{"d_model": 384, "norm_eps": 1e-06, "positions": "alibi", "parallel_block": false, "init_std_o": 0.0335, "seq_len": 1024}
MLP neurons of a small language model. Each row is named by its layer, matrix (up: input weights; down: output weights) and neuron, and shows model dimensions 256-383. Each number is 500 + 50 x the weight over its row's rms, rounded and kept within 0 to 999. Numbers have three digits each.
A block is one neuron, or neurons of one layer that tend to fire together. After each block is what it responds to, as a language model described it from the Wikipedia text at the highest values.

L3.up495:632531388523499478482590500527415489444580508490587415435422477579453575525514577535482572480540500449498498397466517522490460530398442482513424491480471614436552522448465493502569520521539592429514434548536521458599402438515487501590500595490419459504441443516500501561508486471451477560520420556571477403467464422451478494487549532551465501479525549555550502492501529475455495418511
L3.down495:545488416476557532493579507503527520455518518377527414475614540488500472537606475532515496457403505475547508443489534480496586404510428558551436536447524490554506511511586488442418455491537517472466496512447460439517532511572501425498547519413533567466473488399406509446483505481542530484502410476525577461455541501444531433523530494490502520500532493602529483553486509483536494590552
L3.up533:422502429475605470488591535553442579557525561362565422485595498522439547487468524483479632516472429576502466537427472515440500482414472458509510460562515565412452496464544483488489480507535506504471516358480417395468489553417526548461489523482487603487614574494467480522545513554504529406429444626507408505534503567489541468498601574577533478445518541487437507550604487527491495518506
L3.down533:415525533510530548506452413484509528458547457489479552544502482519475446531469474523552494516483556491601557579531509601560507565501486504515420493527492490522462567575530585489514531392541465446440493545497504567508533414489482386493400443475524400462444514491489465568389451459501488471534518418464570559541484442573426546486571502402401430488560474535468491454490493536429607509482
L3.up702:574525533456480560579542518431547521487522469495490478502460458426458526420532522459441493415498574469498460527540545518479513467507500603495557543543455593503439467450512489521470478489517502498440468426535499465546485534538525477508530423551507494580476507504612504497529548578449454434545490480474439521538500410523534483436466465430534507457509598487572534570497551454414522596560
L3.down702:430544407525500402527505415549466538488477531439551526460544459539507439499424450494470511555526541565492547454568479481551549494500472470451543458460538494544567612528541490499518536424460564498570543642451511423499491494482584522415466622463483470409540475495406563500500448432583561536477490546555574466524483516471499462517485451519500556535434436530515522569492466483532490492387
L3.up752:457475610504516427483459482469468525500479564490505468510405535489526526526470493464597540550488533496548459465419460504584481481506513570496474490581493496436343535528521429527523579492617506481480489565480481448450451443502516440406390496594447500458493455484523487483469471508570435495513528556449469494557499522485521497543471500436452391470398412504541574572432427498514604489538
L3.down752:612531468445453517466447543562552472529516467497481504505542453493554527582525546453451557550464509510539523516551434493408592557535484481444527493499407464511504478509428541550441433544401535562568515466503544564501503509450433562536528448404573463554444562521425519533525447564465532549419488520515441538557555519472553575509452437547525501519512455445479554465517505527630407455520
Mid-word name completions

L3.up19:475498476528487485485489544599394623513489501517517442419426549553493411502515459500520610427475448448488473514544507409412525484472578597495426403554450451484505472517490480505509444460600536485536493524476478527504540519582503528501535490483501549520556547536523560477549532475447496443454454545463516527566582489506512475531470501534551486429558477518547574455458472451454539478512
L3.down19:469466463604389482520559458527449587537478616458435509379535465520467484494490517452525512475492471486486514469481497580369523466518459468464444497461461437540560482518499608529568563458468520498507533495507473591479515499499477476555506560487480493367595493520450574559477493454542383514486414520507539557493493431460496523439504351508528532483457533415408494497508494588479434405465
L3.up265:520556370536552461442515527366487469545541459503483526516509533413465490556442534527527480590452525472486418372568522555432503521530498568545450545492448504491564504488548507484503455416545463384566454555468470363513536505591493465606498574492522502530503501559558592519510622519385496488469491449519550479618510435553500521594546574544502586398570484472439485510442549443488514404488
L3.down265:449429556499553464543463598404492480534503473440493470472536515480507555522438499516584464498573527459470540504475501569502461503475557553505545442468562575448401505497537510473487508558622609447501557455491550424449546538471490475557470567557533510535448439541528642480407593592453409547427503408540482452497538510463469528551539537426553459489478451461511439456477494488447494461488
L3.up368:438459472549473536609480558496462373459396499440552431519512430475543496470561518518561476518521525537538429466499467571499516567480457436509489392511578521520524460466521530526471549550504530402352437530559465427465439477606537441476477509443496499434599474546546492518494484531462472544345491498502462548507399477489417494443448589476479561460520495411538564511582413539512452517518
L3.down368:417497395465521505486509579497576465515535565470500507603425382426564415496492499556476577473433468520466446492476439529546513436497468459491524485491517550516489577481549495463475529498563567405393410527451462377527537505504447450493495508602454500475460447489487557511424520523518479484421552437577555547497464557504496544485565534485485583495515501410472549365488428537511490531634
L3.up568:480434547503437481541522469497447431567482490503500446451514559453445442434554436476554391589447451540559525579437448590428518497475530518551476599466569496551531480572525548567479538447513508460492469448516480456540582512580454500494580498443474504566571505445547505512535466503458466434596583547431576544590559454387436539534406467539481394492394464526474497489466530537448491459531
L3.down568:558403509532492532484530510489427493555507577540513449491520455450482487509530476525476385571454476453482511486512545548418491551531500397506426427484525575464550556524465520457466451411606516496485534567438477489484469573524496546458509569446506455446601566504515550526470531509489379559473581519379475472531460538432510515488604544557395479437437483581491487557538595575524463508474
Mid-word verb stem fragments

L2.up281:476501489463411504572504510474503475441380511489471502454518497400523526505469549488431554577384484443493489542560478546507503491548495525441513550488505544553530542504477556517540533519495511508473430538493519559396554434514614479528422417543491481438482511492558542604492573473611529428520487475477438622488463587459455481560449483544546472518568433508585470529498531479506503494466
L2.down281:506489508482556500424437530565543536568576510537439520538431463576478541454521533539537544485578628477509572434464477475445477481533522535569488527468536492418493482509554426413489483504484437440584584395445523526565450584528422536511583571445515485554545487460460407468398430536463479502564510582477530433530444426539529563490563537493448520520437480548471515489488522612476509596524
L2.up618:504602532472432440508456496534527546492465413452509441357506549528475478511531506582489516441568465454432474502470460469461403485411572482571529565486438505446489554437391543434524499514492489488448537536495574481589488565532509529512489527534420579520523569512473475470439510471519439622524522423491402450467490493539542544512598446452467541573547428502577527435454464477500602479592
L2.down618:527480525550515546523494552501505462450474462487498533502499518529615417441533479503603483548468544558408508497421557507557535451505474451500621450495457493421563447559562506568529386458550558545473518453536440521412517437504529451506505421447511465591488460541575389518471467518507517414473600454472487478534457523431488542494465564512490524482437564530450510444560443480461514500535
L2.up644:480424540552445509470466456445538486446508501507424489461484496455528503536495554495517477538467533521545462550480487506480522448526556504498434518495468423452442516521494454512529488518610518556544524461460467467442448474490406503515485545532509473467479466529485449348476443545489461481603559493475477540465430552535592507473518616524561486455460590445478519527559476477526517442538
L2.down644:491533469462465487551467532438419500516474541512506527583510483472481491524474479554528528463440553474432486577524490547505436449529532521475518476425445523651588505459443572472476490570502485385526462548546461418454549531553469485432484468496564522532474448478479520630535568492541481442405503569475533431536548472411539558526530411432470591559544440609504509531488513547478514486477
L2.up963:491438485529506545565484506471429564497450388487584512469547504510540563525566505501507542466540443547445552568560616442504466485436550531441528516470555550469372518485480566495519484444610499428546466516552572460456529526473596584458494477477468491462533475486520574448429465552565450523500496559499491592502457539517531466428471503515447420481440582472514426431489519474568473475515
L2.down963:518516430575446422425543534493472499396555572520443463404469486518560440447464497478519550507488558526588490505478439461512490553587436500528456432665423494485543529431471510355497512485456489522461514491504437585475500465542460532450522560565598484525423503463540534537589510460497540492443426454486481422408518446486477455460447475480498564457629468569517528600567553511474585469505
Word-completing pieces, paragraph breaks

L6.up590:545420496514482548545517488489521558519420482435496400553483418539493492491451456516473465553488517467511602462467522495573615520520438541484434402604527512513496438532432577465488554488506546505554467551544465506341521540567479436561484567562539429483524478555546451500463523583414560482405573425577444590482445506423517534416490556416428566527540413505587499480465512521518482446526
L6.down590:564488506452536353545499571507502486486557459484506404495492424494497455466516528440488514465535544547472491499515488510542538518536432440575455459520498533479519403498475525477481537465542485513580508556564561426464541493611482502531422416531467416472514410487511404518493479581453517421489546415452453546544457535505446546463465517508527532539580460526529418474466524567509437493442
Verb stem completion

L3.up694:433510423533563559480480581662447526587532424514518582472512484428516569389534531467510578509469422543546579508529640569496538507519543562541525422517398535547488482523525516408485453486484458515485429546481495412466469551509484431515464501541476490433514503516454501415510524522527517430489489516492464448571445429518591467560531493533530459505501504513526478522452404507580488486493
L3.down694:573476560500545554620536474428528453560481451406519539575593492416492403452462565608533484536483501598450484493562481534532443492497516533474518472583535547482473508538452511554539603477524609589413474500430573544583456498452520552545609389502489501543457525479535536580565500469546532514498549399497492500448487466462439531502501512428501465498469598575530458539484452522421527517479
L3.up725:486511448456532407562548543536401585538493432477466509528476520523523509446487494536490503539535524482450608481483471529445383508496641624482552494470526627488478553505447636538507549507533511450471498509517569532433499529479483497532478555434460471559510590575621594386574478424472501465470483473513480512477524513498512523523499615408445503447520515465432463469510555458477488503461
L3.down725:442521466494497539483462437548577495394425521550528417483581491534522534500493553504505471415505500505466485538578504435563509477431485474457531439465433449571565526514462458390504486532384419441516422548524430535521435488577496481520439454489565533471513535539396596443444509477543482547654573557602588462440523435459459437582500448520553506481481447447499457610446536506505607504481
L3.up741:509517515392464469566521454550466521460407498496509516521548473505464489568527578486519454398427488535486425457525599444456577514526481428482478485451458616527436377517449510517522513474455498497565538494334506572439488545571473442520405429455412522463559497469407566547486419457572424499550486522488490499503473463499428552562484537499545437549546423476465584483432426542497458510501
L3.down741:521448586521471457514514450417526494605511480545427601565551489531460498456523420548501582456540532500421532500512442535462462523448522625547507436570499410472511666535572408483483514474494435565442461511513516491513550508495467509501549585599564524544499486509542503490472525480419537439541486533448590524453497507541545481554523546452515497480499491541552419496460541439442495422484
L3.up1103:505492485440498483566472466627507490527474464488481515459516488456453565530470476471556556511459438492480551461478571451466513528572501596614540441362439462464456477497450461448560594512524449464485501507522539490535504505561563473496423531525458528509526481576508565421480521452488445436564454571517521551557533397521458512498552490448552529571589510543524513577424568554509455449465
L3.down1103:522508486502434439515496524461463461532474644478587523479434445488423497542485450541489419484496430515443460515528466486509525438534559486533475483486458493504496509502483466471501533526535436497405505425498514514538519580503501451458521461480619548549528484522465515534464576409435559461506470477487546516452559558506396489479463513462549493465546478454474518470475500471460431474492
Negation after auxiliaries

L3.up48:435598563509492557427504467493504534556472388456503494478551527494531449467524446453395478523455455471538465518554423576508432457385510455501382457511558518572558427513454466444535424577570461443487502539534487564435454548491479569515461555584427463583557590490518592439533440573510490501555515458506510468563414545505467449538588469559428521534505465542583448481467499529518522565552
L3.down48:526477512545559623456458509503499608523485490515436434532500453431553471544488490436524538577513424468500456441432469559524450458417503473517466420536523542497485421517501503387520505511538439489488495449527524523478439466503434462542494524465433465601433559436459517514582515546498472468508488437464477548435495525549492406495535473515432484434488537562606568436582586628471499563525
L3.up88:609503557472411435474430511444547593551518532526516518587502489468455452449457513493477531488534495456477469539465446506518589486542412478484450467413522520586471532434458487427527543583500528538503492485580527610378501533514629537556515460520515492494495532505501479531482526460452535498610540495397480586530364575516568583480529486516475476478403531529438461419430486441555479473521
L3.down88:412472477519569606528568492561524473520522572540568578413581561522654509576492487523563530537534522459578413495528501500492495450514528505478489492617550487501421393483478498482475527522417542518465484499508526421503500444468417372510469505541495533480556565479487486484490510475476541473530513596581565524535533512490497439483407458401660420559544474407560589535473518515570577470419
L3.up119:467471586520430490546481542537540593553499501503500543432439470515548447540457610469488517642474557482556568431561564421504426543422490469537585502502570465482482484530409511596498505538489495471526493542502557478511473614507512532547498409532503554547427477474460468505529430546614558465523531480459516451522458521559479514530526555547492541502469467457601448530528531509458521546486
L3.down119:503417587551545485515470480526486503366512400505509547514440454479535563422536535544460589461416510579605500532543464438464502553571420548504511516525538458446639511482485442567475384476525519504462515488499566490470493500523548459523487369571541389457551465578467598557505528510480465543518509491484514487488490524557494495426494546524474418522504596422430521518564433514457485521444
L3.up535:477417613570415504461591567495555548424478439556497520447552649534512524535529509575410603610455558431508521525386515469458448552543469424508566403526554432402555393544485504531441454558526414572520530491532532526481473493580492510547475422562531456480553410496474529401500463517519551508594490545550534559544519529494490449503492450488444535469486522541583513486519495516439562462550
L3.down535:439412550484555479491518504508476513509438481542490473535487523568480543481539524572458545648564506466497463502464511499500540504481479401492473537509478451546577460528489515477454455483484501571470465476533466501581517402529352489587471455521516464464479424449537539508589544432452507412524513437497515483538491409495489509377458575524507484439440601498603465609518497459447534525488
Colon before listed items

L2.up494:565381489453408573517560487514529518501496510463462495499499429458516429517442516455509452490468468450491498500469500536488570538547410385443501461432448575529612422584518506540524431493555545473585442541554505436391442487469503514465440542423429447495508537560490498518508461587481474401496486584527403452480472571492491423496448524465551499477542386425501435514464594511489538416394
L2.down494:505515452528644484497494444516586492552485555488434604480523542490491544475476556427568506465503539565412468518575497437588469455543440496528486454532461522438499524566486422523429500448494562444473456455527482546532441533521492502645574585623498559406526461554549419462465480468507472423495497517650536501502476486488557539520428504471477536523487524447504495512571582492458462540557
L2.up1030:591448559473536596521564505517579463556537518522514523464429383524518560493531497563601488521425534462573559443441529659452570640498531506520570520466494407484413445571550528517569502490510572447568394433514517522444507565567577524603492568468542534510497480475603444546424459499459504454546448489446564494423515501620459475508464476479544483442649508471508464512486481525418538509502
L2.down1030:476551460483585479525529499441444583478520467458478544557447517511566499548528585479470490437513450546438479472595446453609431384427404586487474440534543512526565486421567483435531493539558508413379590569488474468515495400566427478554516414486503517462536580463478512482533500438460525443515455433498490413564491493499473564479524462498461549467480471438436483538512532514551437456584
L2.up1053:550474485457464436470440538470519567471505559429490539506479505473532548433488526497431509514439494604517490472513550536457440530468461560516447511394536681516475449493512510501527423469535500521570466513571552486447413506481476418463437547549490475496450513493516601478453462472510501515428508583561505598440675498459445551551550451465426507482555483600461500470438464470492501482545
L2.down1053:496472459600458531507555455515519489524463461501535579438537505503575337444467497527467479433371504509434503523526602485517523488528608495496460454526500551474445536449545479535479511516548586528512473437476439417477503472491503481535554439555485511463572510489428512401543442404457586547530531490581447551455545507406476582530552490485443456539514416478512414512433517479577418543489
L2.up1066:449428465475590628507571482436600450553432455522511503433428465431477487489546489548550447505460448509454487497507472419478488494523422496580416537468463467439496465544515594502492438561489540465474492495540484499555602452480455533526485446552576518459474510597555552387413498462404365439549453423520469443440457428443453527516478493521485616519560431512558571483520446473576433460536
L2.down1066:427523462520513536518473486363529385572561601405465516548509526472450446555504520525511434403527523518465551523474512564545422501539505465500536478495561517532467433544562475482640500520562572470487508586496498557490503509499554463441626485606479493485546468503511419483516459503478492507488548489503480621499527451521443559501456473487426452538621520502478551543503563459497564452528
Word completions, especially kept

L6.up798:529551452669498500460514475471503561524458470603435547423469604491503610486473492559379534498435486435473479455508511499594558506458445522498477449584488499485481494512447519494415447456454403476543479487424503507548542537437547529411482478574477482443494487483515470460459421550448534483510576586539386447507521540523529551451587547486477421499516517537542651533569481539457562395419
L6.down798:516398436498532440456463566506490488504471549564550513400491517539590521560508389497451542508464497483447473531555577462562408538551419545515466529442526530496659537507529494512487486489446485569461527505566471477516576502498561559458487444502486444600580511425439535421475498527548580419519545515498454518529438399517448661449462433513493498489589483476461464452505583572493524563484
Role and agent nouns

L2.up159:412548553483450457515473583462461535592566481483639475510455402563519507529526470566431548482629460571659497487474563520554426486465507559457477551533480544530476481469455522526593446452552515577548505463530473425564513560534497518498491546546457471488471502404495554380501460495501582492552447531481492521601538493460570434519483494486468440452492555487497478474414494496523471465504
L2.down159:457551547484457531547493514557522571448495540507578506546432498485536553521564503465423540477554526539492502494497544485508402507508482495461419492490547494538446542513491436498505433476551657451497438497464433534517445539528419432561501487503540525466450564449398564485526489442493521531515501471558472540527520505495508398464477428595454508505496487533531523505508575456561470456561
L2.up566:485492520451431414451491434519499534533478492485578594577505439522574481427413528513476475532471539433570606523446513495522462573471582498470443546628449575481530541471416440519472447562563562472575508464466496491504503495450502457491489430570559585412594582464480502434498468474512550585528595409509513561432492553494457453468483521485482513431529504559474493446530465471484478542520
L2.down566:568541498550524557538482530436507442515447572542535502488432585489486547485461553477510446462564519500457518480485435549523481542519480425558523514451476522563451523459441507381468505510482509527457517551606587407532448519518564496455461463500483523612402563586476503557483500531430551502605498546523318518427487529535472506446458526441510503514583538538536481504530555544534556479544
L2.up576:473487471469535556513536512487446496520471457536506572502533480572506587466608452446473465512503520575467556529509479538545429554330536612520474487473528498501471535481446525565531478401473468561465468481495547458508598436412581502405533583559460507511515532537492495480588467540447541456511462406449569577465482478504429526434476438533453414564411502472422486521550513533514452419526
L2.down576:495394563525484527401625565475565592428529447490495424495530484465562517509516547421505575541552530406502449494519512391501526521540464434614463485498471435492550541556442476476499576488549482475554470505445433454462414477533483403499477540489518492468520494491505496477526486487531536401507478541529572477473507496499469460520492479381529490519471578480534556548495530436457414493486
L2.up954:456535490467428466548460560431538592548456397408487559494486416525566513465541480492508463405515486469507423423531518511510568559486549426513488431506501468609485464513523458524505452576408661464414495428591515531563581480446534515463496503478547452561560419569572433470496455492436483464454338471466566486487580469567514603501523502492506437620486452569498464420469502445535515466504
L2.down954:544498464495404552528489536417441553589581514585564489472576515530452433447519505482576548483548555526537549471570468385558426565510451461493482562469484506565513604569539456485530548487446527481464523497511574363544467542557431547489545461465532472476500570514518491518559501481578516482545496520498516551323438480402512516461430512499542499476497569571447434550522565522486444427376
Mid-word pieces of names

L6.up102:424560474469525397481491501486488554522518451571500480559491429481567531505458516571461487475536474565466592471465442384542492461520483472529494468587527527528467554570437456583463526533623455430490577487502556621459501628544553481517580450565569595501471582517471538500550465385454443535449441533550437461527559482427491513426505507512557535500403473500561482523535420514547560482536
L6.down102:439415573479454546458479508501461481418518503567586476437530538450491500506515471519536497518482491469495556565468527513471482589497544482566639465518491458503542480527491544567566571485510445439479410544472398422559470506524496473504423501499523457578503475452507499484606518439516420488528564523490520476439462618488472520579519543474463539599643450539472514471517484506466523572453
Country and place names

L3.up243:500436543676437441498411513505563551474401480562505455432438500494573497462498535460446530480467477570591429457452479461462481528546504517451569488540505548593490456516489545517528468455367422479546459566460518513431472484381567570465455388480548513514487403432494547492562454541474564424442521511424444539539576523507546471470443450570588458486483530545567577477521511496449491426417
L3.down243:502417507603527502492601435521464393456486510536531530472446571566514519470423511489525495554465506474509424440520397480562417498584572482465440538550491457505524594484627534572428540477389463519486456530465489503462571486577530455534458424479560570532513478528574466471537447479586494453497521462464461585482552469562497455390398476501489512512566515484528490530491567566591490509447
L3.up422:530428577577487459504466493502485583430446498524423491493490477508514544468578441507434508497469543580551538463560413625441541493518429502543571446484448530492523510566500565447533552526505394531522467566517501511487478529460557473556444465580574535425433419492537591551545478535465489470514481521444492459439562621495453487517495492500532453517457458527485543466516574458515540502454
L3.down422:467517453518429441445533430474422456480505490558539511525481444478586513435453544473501478477527552477473493485448599511514406508479551588436538512475522523557484579601571508522441500565416482437514517534511492400526465530550555450479447497485533467485422497519523529447506549463560487453506619502490610452429577511487484552435481459392543506469524599506482517444454490442523558520436
L3.up539:511491523525616488441508537474475462438554470491528479402479446485459520480483443562445540465477524434448420534458497523499442516565478544564522477535475528494472457540474522469547504525525492438586426568481529538468561391499596591476503497556585546491531431463507516419476493479474389452464528471439414492495517496525455568498494506515526471519554594590432508430538530483470437475505
L3.down539:603470482547540475473443563502389469427508480511492516452410560497464527498494486497531458530543504581512504477469482535527444498615578459470600518506449452492535482532521434473543546463485493486442573448540519478511460479568541449525429400528417560506473548432448472520530401570477526468586493512521477434460532575397537441586481486453559483531503487595436609470441577498523551450515
L3.up947:554481478640464492467441446495486457567382450471566462429506555536568529465491525501456476470522541509539374410482474505506518537571402615446510553537457559561529461503473566499499458553481482493558512472496506488388535549481563483446489473469569532444443373467458527472460452540473515365568581613504443533505442474429519566530483454531552407430587423545545529491584469530499523523541
L3.down947:486538421553462542470448434507432509444482594509549523538449543523467551458503537460417524500459585528537519467492520452560400515588508515442483527509489437497518557535515468468465427511463532492452486500550434499487490501525440513520418456502591490504401508455507488484508525576590523458541475417508466517456587357575524458439471552431497549531533532524495545550488588482536502487479
Person-noun word endings